config.toml
intermediate_size = 1792
qk_norm = false
init = "uniform"
init_std_qkv = 0.015
init_std_up = 0.015
learning_rate = 0.000531
beta1 = 0.95
decay_shape = "linear"
max_steps = 13743
MLP neurons of a small language model. Each row is named by its layer, matrix (gate and up: input weights) and neuron, and shows model dimensions 224-319. Each number is 128 + 32 x the weight over its row's rms, rounded and kept within 0 to 255. Numbers have three digits each. A neuron's up and down rows have the sign that makes its largest values positive.
After each neuron's rows, "fires in" lists the words (lower case) most often at its 100 highest values on Wikipedia text that the model never trained on. A number after a token or word is its count.

L4.gate1444:230140142069150123147139160106152148129119148136128135169100130135127137149134088159170135106115138096104149097147055135127077162092118167101182134082091067127101115180147180074136111088139123086137149119107153139151122170145127113155110134170069109152154074168128133084158107146160075130
L4.up1444:114184101094128152142096092138106086070107054137117138139198115078176149117156153122112090149093120093157130104103139091119183127132125200183139166113172166078111109118152164105162127167112102120083100113122156097169053128144157144133168084115105135170114139173107108108118102140104093149
fires in: "0" 30, "1" 15, "2" 12, "moor" 4

L8.gate44:085171117142110162173141129079144104129096124147140106067099123132146155171128065098188098165114168119167131132087153119114177098162056187128084157083079134145168121181184123118116146095115141105133177131155184163135124130121150150093096059105134190091139159163143118129100116173121120094
L8.up44:132126149105139139138152132088096121143079128178103121093084179051106149152109112154131074142172084161089152088123106181131153150133134151136144129076156144087148148188133102139149107154102169081112163110118115135155136149068151138125097088107110113152128129114136136152126157148109180160
fires in: "of" 45, "aboriginal" 5

L4.gate311:134113151117115174132107105152113131151167100122205130128094144109145154133122133137072067072097139197106111133164096089111148079084121149135038137139115157188123180179159096150182138104167141098134128098093176104116146159119166124149081105119114196133169143128057056141145119104125136101
L4.up311:149073126111091115105140123166118115083168108072170121092163088148111129086100144098077127128145128123158039137177102114183173120155144126205104137139062139171202171178104146119118103134124185104140159172091157116104241116150102059086081105140077175113147105116095128106133143084172144109
fires in: "during" 22, "as" 20, "at" 17, "when" 11, "following" 5

L7.gate581:189143162164147134096116173171138151138121087122117126157123200099159098115178122153147082128042093144149125169109127066160112096086140118088128155216164146151125109100135133107109150183142122092091130067101128159134124138096056112151073137096108152174090152151163088145109137133088130112
L7.up581:103108138170155120111102103079145131136149192075090136106120140107121136115123153147139182126133158116121084116115141117118095101166160166164115075143099197188129095106120131164105046037194070149177114098166125095117124136185142127119121105145115102098126059118164170102155093064090137099
fires in: "team" 19, "2" 17, "united" 9, "0" 8, "4" 7, "3" 7

L4.gate257:106134179158090211143161122126129123140110180091176101132074157113148194154099063088136096136086216176190138081109123086138154131149140168169137149208113192152130137132116155158130199152152129110118147110102132183110163187119099141155150116171113081145134109154159079149120125119094052104
L4.up257:073175156084126125151198151139111149090084155115119111130203084126069185092106100086113105137125111186096170143129172152139162080129148107171190135129135111162094175078108137169113125111099120147054186074179115173148111135184128152165134110145113117116147097146093065154147115115051103104
fires in: "both" 25, "one" 20, "early" 6, "only" 6, "other" 5, "another" 4

L8.gate1082:113124116115055181182076146066166074113148160081122148145057181136117102082121077130147158116135125103143094198128143087194100145120168111206101134131118143142127178093118169139141142121148097132100159148179178147182171104110128157092125112124121115161101152088142110072146205106130177171
L8.up1082:162047092102135119182132108120125125155092193134107114133127129160112128145147097078120147180119137127148093126148098119134083135084079067098131182203054063160126116121092168152090131128099092136120163085135176164147143120155102109112110136070193191126156141170123127132064130126143146067
fires in: "to" 19, "against" 16, "from" 12, "up" 5, "year" 5

L4.gate256:128113201118100122141163093134131109053136155171172079159107148180131117154197115140133123166061173135167155175139157078173130124141073157159067165143121142110133152128202119113178117140110150080105159070170154132149092151148132123130112108128112100129181120112060135164116137169066109106
L4.up256:092227174158123139139162101176114136161143122157134079178135160084085186138094066125140073187170105147103140130106139147138132127076138145087096157139133066164130054109123076192119174092123171133121144130177112130140116108183135204134100150141063138146125150145123192113121113194102093154
fires in: "it" 42, "there" 35, "one" 7, "here" 5

L4.gate908:098154121074125136122057099143115108143132123121139097168123171100183106125109144103070117112101141119159161091084149089106108161075069134093110090100109131091129055151155111179134184136125169084105160154115171118130131150167096176106117102096191112121136222148046092128174155201082132072
L4.up908:092134153162204156138092076108092070119130233166139094138122148129156078179142112138154143102136174124141152171089148114110111172106123121127105140164195115183094098158149109165178194142160110124092137085092112068142075112186182099119116062126137128135088175102119124167188163101096100152
fires in: "one" 38, "a" 31, "an" 5

L7.gate1581:218080122106121143156108149101125126136154125122151105155127132115078153109137135139176150134139154090130167150182101162122127179128103145119064142137149112115178147194152067124086115138137097148149142130112139105062065187077131134040091116080149135130077130142184075132088127127060127119
L7.up1581:128144117120191139110076160094130095126111174145140181108109117087097112044169141118134138118098126127187174137170154140120039144055146129126121135141185161114103143114160124125162128111119144136164146093157142115152158111127079071180159130152093160112090174108102009127056169115157124159
fires in: "were" 27, "are" 26, "faculty" 7, "be" 6, "daughters" 4, "was" 4

L4.gate813:176133116062160120138069134136116139139145129142125089059085073149133198148166089145138136141102156084078153143088132118124128121096117097143142070081145096159145090098145121131080209104124149133148120167158129146157113103140118102129109185159126112136150131148152108141122097146233118159
L4.up813:172157109091068100108157123135177078122089122116130124122172105072133159121113108072117129111136139147107106123137127087114116172105158112126080124110163140147133145102159132113188140129099135166106199132145172167131111152153125091134128131116140129103144133119093094128147093149115083150
fires in: "there" 18, "he" 18, "it" 17, "while" 14, "this" 6

L7.gate367:065151151140092135111109101088151100090178139133153126092095135153160105107105131096089109157128138083122122137076097100107098152101091134081135110113126132139075198179166105122153102101139106167140050131131142126139105128161063105177087102104154120102123165113138087091141112124085130157
L7.up367:085106103141138121123152093097077136127105070089027161082153127112113127129189111137137139123110146080094160145065184074134151141143053165152141137155117103073098087126146114134177096171085057098120146115085213113133107078107106070165120133114085156114170096137170106147134141141191149071
fires in: "to" 56

L8.gate171:115070127107123148113117116148175145110102082186179078126128192130120099070156184145170148145122125060214137169108128128161062096186095113163100125148096113101128115063111119188060142084097126124129130178095076123117133109143180156161144118118172159182109112197133101131121172170160183081
L8.up171:063112100156074102044092154112143095129095147102083174117075144110130105109106120137115131194131165089070136113111096074133104140124143131137109109177130147132098099151128128126120095107165114128145121131110079162141133181148179137151127107159119101126120106158118068136095064094122121181
fires in: "for" 51, "to" 13, "of" 4

L4.gate402:118056073133123126148140096139155161176118087125083118129069096073172089161116147131110141054101176145141123135132130142089138118154139129134123123117124154101163129087160091077104123157152132158127105148115138145131137067106136113159166120110202129134162164132117126065128098091092151100
L4.up402:176117137161132121093165126117102144132099139147151146210141116134164167160178104157120165156124153152109122224173096114113185142137127151154118123095130155210138116095082143175134165112101176143113122102113052145088187146200127136126052139110117087192180166168089067149159077096147055098
fires in: "1" 24, "0" 14, "2" 11, "time" 7, "3" 6, "7" 4

L8.gate418:095160147144077125125063131085147138160100196125134141122114146038134129119089101177205175175113126105078153079120159106121092154132108113137118085146169129106120109216155135124133097116090124120189126141176122128136087122085076080195099116113130150143101118152085129128093158095158144146
L8.up418:151160182174160130099171103100147135064160138139128165159115079121097092112177114189202131172111143103093160115127182165171141092119125162144141119117099128126144128175131096095125120154200168092090124135125117042105145116124111158123140142190171111146118101119152125095153158127157143183
fires in: "in" 23, "on" 11, "at" 8, "of" 7, "under" 5, "among" 4

L8.gate933:145145125117116206134068110093138116091123157129180084089107160105123138079235174177165156116155116098139143133130132105141081184069161131124115145144093146180113142141157128080135188144139137115145126150170129062116177167134169075099150183062135134192076160133154071118063115140083099105
L8.up933:199111150100106153141127152148059103121109128105152102138108096093093086133141189142142192076186151145135093108156055134156118141168108111158143127113135117154122143136061062067181117131126098128129119130129180055099150146125081098118159156114091086140094131102108088136149134110110080118
fires in: "from" 11, "of" 10, "leaving" 8, "entering" 8, "into" 8, "to" 7

L7.gate924:184141119148139127192112131122147084135145125170186076119102163133127158175140115104114126115151123135096029168174086133142101165069090132138128130137170117187146158139142164112081112103166104140085145122145152111095138116132080105160137116137116137161126171099067169092121108164194185169
L7.up924:150107143085143113117152178210134144131125138081134113118079149133137108114148120122124167091117156185117100148175161091146186124081100101191140078174094112122177165116097112098134139146076169145189109118080136125123144115089094126116131091123181144187098084141164181069161155146105111168
fires in: "to" 44, "in" 6, "output" 6, "xavier" 4

L4.gate687:168121182123093142130129086169104129097117138158156112156160129138115154140177067067059147074103143177100148130117111136140114163118081147138128138081138130138115187163199178140185191060139181158179132130116122183161114147049085134131058181112076144186171157166103110149116077152098156122
L4.up687:143143211066171115158172149189140121019195144098173137126134101107077126145134153072124085124098085125101146122139081121146082156110152122150142107121130129188133139140104167093116099104132117126229136104114172112196143158040128126128059105145095123144128107098154129087156107131117121130
fires in: "at" 22, "on" 22, "in" 8, "once" 5, "moor" 4, "as" 4

L8.gate392:175094153065122154137076137103110094149087155127114135082148123097172116154117182091146170126075103121100103162110057103103192172081150127126098170195155088054173116093092113139140194137084134107085151139120105144119162135144092135142162118146146098134179150148073106080156130124127137104
L8.up392:132099142101183125122101138101197142129178183152099145136067115069134140169129147146151077126131173113151107159120092136099175123150114145173149162183087067094124184146112097104105133131177080103120167124052132067091133079084132143112117144116127106118140142180189094108134123076093176117
fires in: "lab" 16, "gebhard" 13, "friendly" 7, "trading" 7, "blanchard" 6, "play" 4

L7.gate1054:155122091089125138117096151088172124157063068148142124154126094144133112130120170164140123117167177140132185148132125084124122109139066143129109146139047125115101117154122069086112149215195097174119104125067121131122096094082120171184147134104168118154127140081151106127095129136084186180
L7.up1054:105080143094115139137087147101103143166125053103195131089154132086083151118093149121200179153140150157097141141140112190128129088147163132096092152138116180161207084151103105121078093125109098178134096110159173093097117113165174131126099138141205138160123135126129185125120091130160111130
fires in: "0" 22, "career" 12, "1" 5, "season" 4, "3" 4, "2" 4

L7.gate985:131129182111141138134111136168176132103148156106151097168121154114198142138117123107102091232108159129131194088119147119141134134126147130097096163115134178129062121112081100166132089114158036124126123091165162115077137141089066115115164187114132164143090161174069101133131142162127143052
L7.up985:118127130153072135131133124073114154155085086120142138123181151106138126150111175099083125113112145122173133169185151150135157112155143154135159113042163126090158151193124185169196076157080188152106159115157163163149133142140062056125186153157115108112207140160145122096088151165122085068
fires in: "both" 25, "lab" 17, "only" 4, "nashville" 4

L7.gate92:145101108104129132098126147144128142111121111209153109174115175126137177114125158144136130052141114148153185130141056134098133156121097147148137154117157143071146136107097105133188140099151073102184059174120173130124098153056097153107133103155151107123185177098123114069131150147097096121
L7.up92:098124181087065200138103098119114118060138139066132152113100125173085093079110119053153074099110144118135140158073175175155151113134154096132100095151134151125128127142173177160140116132198148164130093150098129144152201096159142160100126168118174164142144063097147061099083100117110157116
fires in: "lab" 17, "made" 10, "were" 9, "be" 6, "first" 5, "well" 4

L4.gate364:177116118153116144132114145181138152134134136153213070148191123156188085104175061164146099122135125145117116061165088136091166119086158153142121114160123101126101116180141137148200158170155124144108123200100175144163137121161126128097121081126120099160129139152079132145164103145166118075
L4.up364:127177174151177093155098128113124115149176125140165115164168092139081095090156096101123096133142157183106121058139089173094194169125109160112163154150161134131135175161137098101121138124084160167143075104122139102181179054148142136163099143138056152076124082143144202108146116158141144107
fires in: "he" 51, "c" 6

L8.gate63:193095156092161163163105179119147076141104162095188150120079151145147080174129102128117139136079113071201161106103093112127161133125118168148122166105115149163121106147102106138140125120152085140169169168109147182081132117142136129138176107093153178116076131116167094110076150149142138115
L8.up63:073145140143143151189122105083139166214100156094103125132105140211139095076073044132118108112112193150087108107138136148110049102120085177100101114145128095108140178072118132119131126133118195079139142154098118129140146127123112081135205169180131148143161153153121119124134146100127150099
fires in: "with" 49, "of" 15, "to" 4

L4.gate1304:125113108133096133118128101114155191145113051128112162086115166167173113146103143131065130142123145131171157093099150126111150158135169069154103079142150171083096099104103130110100096077109214157095074108121155130105198176104159126130155153132156160111113163140144111177172083159140138169
L4.up1304:185076108121050153173144097154168139131084112134150133085172146107114131153116109091116173108118076147086161159153151139138136110084154125123151159149114146101133152115091165120096113158179157122157125104128098121138137151103075176148093104082152110141115100116139153158183123185093052148
fires in: "8" 26, "9" 23, "6" 22, "4" 15, "7" 13

L8.gate242:154162162159119120091123156103160137129139107191170094153088132114176169129121124124083045155101132163101125102174141127133140148087112168131127143159120137093061124107144080159039180146169158160139108108197097114148156095119094127092100153070145113141106146109091134134140148127089141119
L8.up242:124116123123138141073088137144136116157098124101196157139062116125128160090145084114162133200167125163118165069121149087159097110127213215144096151130056134148156109150129188138124136100102112159118087133117096136106072121106142091136132086087121151140147136216167155136108144099076142130
fires in: "career" 24, "year" 14, "life" 9, "season" 6, "time" 4

L7.gate1537:084145125109164169118106137035139087108121158120127121123109162140119079110134098072158120125097148069177117110097063105080067165129206124106084150132150171053151132111127131168113198144140102125155086112149160139127125141148108155143137117073138082185131108185129092121142207106125110128
L7.up1537:144088096196059141130138183139139116106157130164124126125099133153167091089131144137116126108163050051136163117150111087125076123085116114151132123134069107112110118164137069137109117104107116135159167129123091168109104145096173071158105108098139125102131145114100104129173143167138114085
fires in: "to" 52, "after" 6, "admiral" 6

L8.gate269:126106132123180143123103101062130068124160183167162083148128181137193117161161126159056130150142125194127109132152114080148058121095167134154128101173105182061105142161112165149137068116146147116136104143138144132122158091146127114155120130147120166168139152085065115165123144172124044106
L8.up269:142081111135128138091105100130163060128146137107136090128162189162129105153096130109116130113111103189108117100113120105114129173117096104112144138187134133125132159096133134110141099119168098059157103185121146107060089161138109065116135143137150166140105118131095087177155166078158083148
fires in: "to" 41, "of" 14, "from" 7, "against" 5

L4.gate1348:166147105128122130138107079169152127161119130151114083077105180155153153110172135153120071161166130175076139206172103092132116092107121151129092139114117152154161082096178145133174135075148117089174106128180141111143110156071123117087069142150078152117174130149084083161177084119133093075
L4.up1348:125080144176167148158096111154112146159066111146174112187123133226110151112126097121134164136118170136085164110139080166117135121127070143120121111114160106119173205187127063198119150163155143103157157148127092062115097108142172133088145105156121153131130170144195140139161154083142109164
fires in: "he" 34, "career" 13, "biography" 4

L8.gate485:179082113166089169112094067144119136132087163142168122106141140126141129096144046163137163141110098105065148097170052197161078170123114148110124158129185099139128166141195132159145109112153213149132082199181188162147077122163150138106123108107110129078160121121090187105049127122091146167
L8.up485:156164135156158118101101138113130105134103145121133125115118135128149134095128134141078178114124069053029154087097071102141088156069167166132129123142108086139096168151141109148124110122193113123141089110136076126140113146092130085142115080120131131089162138132102101173150118151067189103
fires in: "by" 44, "were" 6, "then" 6, "into" 5, "are" 4

L4.gate1516:174153117095094133180131128125089118120075107169145055124114183124097120140081125148153092166124095177092120139143116119086166117088113105086111130125093165143137158160131129149094204122073183104158092162141141119084113143111142152102078146159138125146141132071098126179147135178085103157
L4.up1516:174176137140165133136127082072131107101151113167162134121091112121133100172100119159176160073121088126078052174111124080112106097103133094114086145130106111112089162049176141117135171086096139103112082130099135132132132080103081057151085134105111168100142115107099119099159112112115178098
fires in: "as" 24, "while" 14, "though" 11, "but" 10, "although" 8, "and" 6

L8.gate553:156079100102123178154088079065118088114142148114142074113103152149113091037163109160135164111131101121150122102146110134122088107141155086145040129205121141121182152158146149161148147118118136135142132134191147128138134138113105119109117125120188122149094103128108090075054098144140188167
L8.up553:164119123167115104133079113168174049095152124155204154100149137096129116125111082118127065139158121139041134161139162093111117146155125123180162136115095091175118085100117126119098184192116133174148154208146115109166129076141131146149123113139102131210140193135127075087098167116157171155
fires in: "to" 41, "by" 21, "in" 12

L8.gate309:115093121151129163164053155118155136157102149139132114120130202173177121082105115135102130134188156120093146148171140098109101134112106158117072156152128146115118152168201130115159184098127160130083144148126143126147097146090142141143090185117119063119101255155094111132104092088127145105
L8.up309:178136093108156129176112142127185156139128167189132100100132127184156199114139093125100155149148141129141187115127106154119110149086117136180099166151132170060203131155180150127167175127097132091147187141173115128172106136117091087118130160112127107101126149164134103111123085150153140111
fires in: "with" 42, "while" 12, "before" 8, "leaving" 4, "only" 4

L7.gate660:089088124099172169154133164063138125146202081093196172148119143127132116133177121117151117140130138190205161140145081097093112145147141168159125089160075226121108100134177167082148147084163169191122119194109142116137128105163161160148136131091137151234148242160078125142140107134121161146
L7.up660:124085052098113142086162174154096122121083121158181115123111111124132130084101057145154159090143135101144139132175109104124112100055080060151105154133142097099117140143134170143097178076148005123118200128148084156074121157142117115125140122110169085082095137188137140114130113120106171079
fires in: "his" 31, "her" 22, "medal" 10, "has" 7, "died" 4

L4.gate22:144146126107151125114103125125166141102140127100145112106151168183136132148180123154109110157114146203101161147136149084131116081137099136169101110095126111187104108071177139178118189092073199062096096163150216081116153086134097154101146122096076121123103144098040127105112138096147172103
L4.up22:117081131199097127197100122152161138188148119113159096114091136114084130108147148121112121085075152171095155156151103083096163081116127156110085111131115095077145205127199137116091159143138182117130161124129163129108131073129172142127070152074059135148148153180138105164091185179125100144
fires in: "a" 18, "while" 12, "with" 8, "although" 8, "white" 6

L7.gate1713:132126119098150165152134171180146102116139148105195155170083143153188136146152143142138088170143133108184203199112137088131131191193139129119082146082086132107098130158168129178126139112134136133166150148117129110096148153139123120178096139130137127094136122147105094133055150089147163158
L7.up1713:170109134157135135164157122156044140123163139119107082029149150094118099094128118135131119080145087147138133104049145112135100109184112135126147117129140146115128162180147103115090083142118136072121108162151148149115161109100126102154131123083085128125170165101127133192123144106149123108
fires in: "to" 16, "in" 8, "part" 8, "of" 7, "miles" 6, "year" 5

L4.gate862:108135182131127115145162121140103083150131089173179115124097106135169141075112106101115106113119124120090131128170130113101136111079069091128084136127105105138168098092198135152159174141136205084144096078148107100152130157090148145090103131115115063141114181140181122118081083191104185037
L4.up862:106125157121140084068148114136117107123143082173171144098087119152137138100196123153124148083081113112140154131126137142132120116069094042152111136169134052115123140137202122164164145125155134174099109101190143139127062136106144177112092125184127102075160179109182115126126085113158129061
fires in: "a" 27, "born" 12, "her" 12, "his" 10, "some" 7

L8.gate571:144152090115097128118129141132085107123116179133165092120105141191133145137142064115076148096172128095146081137194101093131121184099161092169120161132142155147108145110132158186108145130186172138101114148147116125116178148069126175119107157085134086163141109065140090169153179124108126079
L8.up571:113144119104109136102098080106140106127092160165157112111166074091095162140107133158195113077113158203172133089169113137136143167162157136127137138130161171147128092107145123099115134113134172164121120108094155049124132148071147112139150126164136188116157150122097135147147108135090123153
fires in: "to" 41, "would" 11, "happy" 7, "on" 6

L8.gate1245:118125147204116151150086139107162177094143148113143133132131168115105103122123138185197106095131135188144082096066151142138107129140113133141151127087200076150156156128130154117136106098115173103063167139177098071087141146148162039119122146099117134188145153176135092142090124093200139145
L8.up1245:194059159140124161162084149082101112137119125110164180136193174137098112095117114198157124180125099122166076102111127099145139125065085133119144130115172140116130146226128164113131135098113116174155134115175176111138159115169151075118157092150144110150108124156132138137154087081175134154
fires in: "by" 23, "to" 16, "in" 14, "of" 5, "with" 4

L4.gate288:143142107077179162107117093127101106173162146176208137123118182124120132127127125131120118140071133158086114081096091127119126138096089172075073138102132116100097108074140095128204093132184125106103129150125069126155142151116176115097091108098120162134127125118099091171148137107123123107
L4.up288:168151077107105097134131123172118147199117107118125158119121154159116187154110140117130089132086120175125138069035067195110155117144118143124127100096099100103089158164097169206167127125089137164127145148148070106164140114116127103111131101135083157101124080142123099150156091075136121101
fires in: "l" 36, "d" 8, "les" 4, "c" 4

L8.gate754:182107064084125121143112121119110140116105154163135142109155137157162109233162150149109120110144095113109119098168147100148155075143128170113095113089088138111162149102098155136104162120091146126065163126163092142108098173157138140142087115094093114128106117104140117149106117089075065158
L8.up754:109160146119121109098100146135150172140112118122132197155105107086180098146189138185102102174220116110156108142226122092144127113161159163102124123127136160082149132141088131180123067111167112075112104117114097115138122165121104102143141133097150097118076077166074113153119116030111064147
fires in: "born" 30, "character" 8, "retrofocus" 5, "supporting" 4, "also" 4

L4.gate1460:118167141068127140144136109144099056109111135206195099177183094132127140118139141147085144058110074172059156153145090097126142132111120134129125126145142181142092117102151121130170202100078193108153124112149129152119087151119138147075095114146202149175154174157145064125153120134146168099
L4.up1460:168136076060081123088141199121125134192090051134137139145151133123129194101136118097154114175171160118133184176117161133129155069179094139162107085133119087117097101122176094176126121173136133193140143158146153156145133125155188115196095173127123077154098216146138122151108115130073145156
fires in: "who" 15, "in" 14, "she" 11, "from" 5, "while" 4, "he" 4

L8.gate1578:163180112093107111126098151098156145122114165124151061171167113131085170099117162094178078084148125078147146070133122141109129193114138161086095140082150174162098115168157166101139202144130164084150168122120170123170161137107107145090125147117133139122124143136188139082095199163152051127
L8.up1578:113103174121149145157135178098120112088159088162190201150121158162084117143155125154120146126090127195174138170195143119107091111183166091143126089091144162099110143112122086156105146099181143120202100149131134090199123133112195130138145134150125171110092117103087075097106083107076148078
fires in: "to" 31, "be" 13, "would" 12, "s" 8, "was" 5, "is" 4

L8.gate788:132091104175075173166132113104142160071104102127147162096108123095107169142194114184084112110081155149133154134077142148152207096104162134149135101150144149078108140137141136130073133128137070136136101102154154136107052153091119180120119142168133155159141133089157135106073185151121148094
L8.up788:145108168149169113133103167149114149135177170110179159098156171097197091120167107137144116141108148092139137091111096114100103200093192073157110186147084128104133109167127154106100148059141132156150115148197164182103144156072211095116157154075129176097134139095145117089141169147174113081
fires in: "0" 27, "of" 19, "to" 10

L4.gate1785:178095160102141141182120117116125183114150082133148148133071083115100172086203141159149113117109202125137097166141176133118050118068066095151088092191156125137176162133108125201139119158158165130129121096136114103108133104119110105202117119108114127097127077099155135180097112052125124189
L4.up1785:127097182176112073124148178132163134129125101147101136115131095188137157142116092160146160153188140078106153108193158143077147170104076096086133075126172123094153147076108102134121117225128101148087094208153111106135131164141080078173115106129134115080149132110125168155116130027104141179
fires in: "not" 30, "t" 9, "without" 7, "get" 7, "taken" 5, "brought" 4

L4.gate1306:125088062134113144189179064074163096132076083140144147165094116101124101095134079163095099168127138130114236140105101152163093135143121128140101164170084136120142159108168164168134150118106180091140141120219144145101132208120084198119179115164133162133140150094162108123099144165075070052
L4.up1306:161149159118196154144102100184071129169183151148156120193155161122166108142128104131088194103102132139138120152123113127181160137095087114114137173128135166210107126173147177121172144079159161091114203120106129147059113117104148151165123172124114140094149154113126139175137137163116175138
fires in: "united" 35, "part" 10, "first" 8, "two" 5, "last" 4

L8.gate973:093130135157128150127116150089184133101135118104111141079133109156140082128120160159128113109047122157157142083171167147188129086131097105155086170149153161157159138118161136138105119138120149057091079133118165111138137105087096189145151121091119141149133090122129130154142101175121139124
L8.up973:182114194175122107130143120168163133119133114082059164141095152101114080149140158133122162171127154123175104106136142163165091170190177170146092111128126122104121129157134140065175071120129152149139063157162093141091125084124062119088130184082129084118105132107138119126114110138132135092
fires in: "of" 33, "n" 13, "among" 8, "fnumber" 6, "all" 4

L4.gate672:092164191093117132123109089157123114137091109132111079209169165082100083140110114114118111095098150126161171113166137130120152143093127111114109135165071139155089078139148191113161177106146128158120134116161156133078089143132165203147127123130201107174127141100118089204151145107094105137
L4.up672:136039089112130140121091159154130086135128156059197126196111157053112116124118103103085107113144149112158147144129121119083143114082110108159080088195097106139150102146182125181082140129176157081122159154116114098133125127157146149096159093053128152148140197094097135186207135165098138115
fires in: "a" 51, "an" 12, "anoual" 6, "another" 4, "two" 4

L4.gate13:106120154129117185145102084190101075132132089132174119098203180085132086125155152129119127133117077161114160127122050082131160136092127161139085155100115130168096179173125169154164126125166224106127134093116200117078148147114154124111131132132093139135136160171109073131144110113171140113
L4.up13:157138165162133132156094139186152142107177168223172067122177114127083111144204143079121146147168098098145117150147108090135148107126131160183112132118148101153137145132167172149123080131132167153096174126122163087083175103159091124129108135167098139137098159118105127111118140137212114148
fires in: "in" 27, "at" 12, "on" 11, "as" 7, "between" 5, "from" 4

L7.gate732:095087139141176139136090154100111122099132127177151115115116137119134095184177153137188119073069096117119138091124164142089177133147174102135149129112159083142089098132097086077178165126152086129144096106103172097135166163120127100129188197088133129122115115163117113149115174111122160134
L7.up732:143135112070092150075135119115124096187155095131118138151123135078184175126155098130127160190088094091179205173096095087080128164069136140100116079163146107090096114044158149093166158111164154101115053112108152101136073138169061166111156091113150107193184162115137116170185129199153186111
fires in: "1" 16, "6" 10, "5" 9, "0" 8, "9" 7, "8" 7

L8.gate882:098178134134149154200063072121097107119150117156164093147118070205120118023081146115154123096094108117135128122144151146124175114095147090099165140087138174157112154160128134163193137100124144124063119168131085131143145130060138125142121167114129113075094135105086109121070170161093091080
L8.up882:142163148104134096162050115208134124109209140157158146094228048158137155097126139114133143116193108097125084109118117172141156093106107075114113118086162207120132119124139088100124171104066080155130126131119108094162143128065128100112096148112197131139118109112140132071034150127116058066
fires in: "before" 31, "as" 17, "until" 7, "from" 6, "into" 4, "foil" 4

L8.gate1546:159044133100119177147104162103151096132150145122124133105119152168075106187179105169145188162076116095106107139123118120111089112131114172125106167156098097100092116082139091125124079102107106094171149120149115152130143140107150129137127160158096134140145155098072112129081160111182118151
L8.up1546:168129110138112144096121182125130133087108191152189127112096131145114146087129109082099135134154175109164108102127097128089116114130147113122130103115141159104109126162174121072129138126129110116155067104113159091143149125136094124104114106131156110109123120085143126123127144165111153113
fires in: "to" 33, "with" 32, "marry" 5, "together" 5, "married" 4

L4.gate460:157080160121120128121137167150103144139125129180149109108179161169137161096162122166103075189116120180138139132132080151152133139122134133088102134153124132165125125077170106135161137194159194128151084168139103144066107109159111160069066152137149153139144174131174107108108149119149086105
L4.up460:144040147123106164123136118146160145126073130127127143113151151138096149130132067124070119148154117137127138103143078132119128144104160128076130149151167120094131182138128121138090232098138128078174057133134084082159136099175095144138157143163160109032146130143123077157110166126126063112
fires in: "he" 47, "she" 22, "was" 13, "is" 4

L8.gate1289:104120134140117126163093163097160079109070103160160110109118141172195101130097193123126099121090124165102125128143199041091116161133162102154138145121091140085100112104145173158156133135167130079090107142123169205165156179120116125128143126145171165130111129083116082151107139161114117130
L8.up1289:141131133172135125130127069100093153113162086089065138101134125143086072132087148101075117090125082159127141140102125172135063134089096177132114098117154160152177103149091145150159115154113169093139105134191119153151125224136109110115103117159081153104119144137131153106114122107128115037
fires in: "until" 29, "to" 25, "before" 10, "with" 5, "after" 4

L8.gate97:107078142108178156134112154113150088145110147135183145086090063110113129217149166201155164090185104115096143129196110066124101146175120106111110194117133154124170123148085174132137138136091149168116111163113164108117135132109183140107050128183155096127026184169112138198125131127151127127
L8.up97:172107102109166148145123162135083131090110101133138085078129172111160099142128173100121160125106173170100130144101114122211080098185161077169163135095125139096124161118140040137073127161166110149139145165155107118100167180134143073141188126105137113153100147120135082119146133106204115081
fires in: "and" 34, "until" 6, "date" 6, "to" 4

L8.gate1646:078136135102105127140125108074092111156066159184136168096109088111125088122159128080156069126085169193155083079102102122118172155129134162134161130149025094179080153119115136131146181071094081140125196142122150178133097135168183193180173120109113124135188098150155112100105067135070130122
L8.up1646:156138094124102179166130128109130143144096087130188127128092177116128125157123111141139132061127086152126102129079143139122124089107144113135109128164128128123082108203117110124081139081122099153122093142117097087131170132100095115157150171103118047110153122145150128162133146055178143077
fires in: "of" 57, "and" 9, "number" 4

L8.gate1691:151067097060095131150126108111232118127090161100144161086121128065149115137102124194118104193132159044186131051122135118099149122152119114107113143157124158111133084118135182147137123117217129165095138045144126143136110136073132127084105160117160106107088156087125176110105129150127111111
L8.up1691:116110102109116105131129141151117146139219135117155129050078111087060103133159156172150075119105138108136136093184097098139092083111129172154120080157090150155141166177073127125123126180074128090195161164175157129083148143061181098122180132119154170157129162109097132082141093131106118154
fires in: "to" 22, "of" 13, "public" 8, "film" 8, "everybody" 7

L4.gate707:122155092128169184114200140130098119155106143124153116083155110113165105126114151120091100194120097184153122132161121111085099179147097144124142132124108172172113143118122130073079133097087176072092115171136126120114150190094103112118064108105114153143147125088123131127111131149165133128
L4.up707:172098141142108141198145078123149124136140092098132157126124148103155148150153101171129121139141105166071092202136096115124103066088101138131090127154100192104128118088086165134126197090144110149137143094107092076157149093130145154124162093133077189119156176096138117094159153167198109115
fires in: "however" 25, "while" 10, "although" 9, "initially" 5, "because" 4, "despite" 4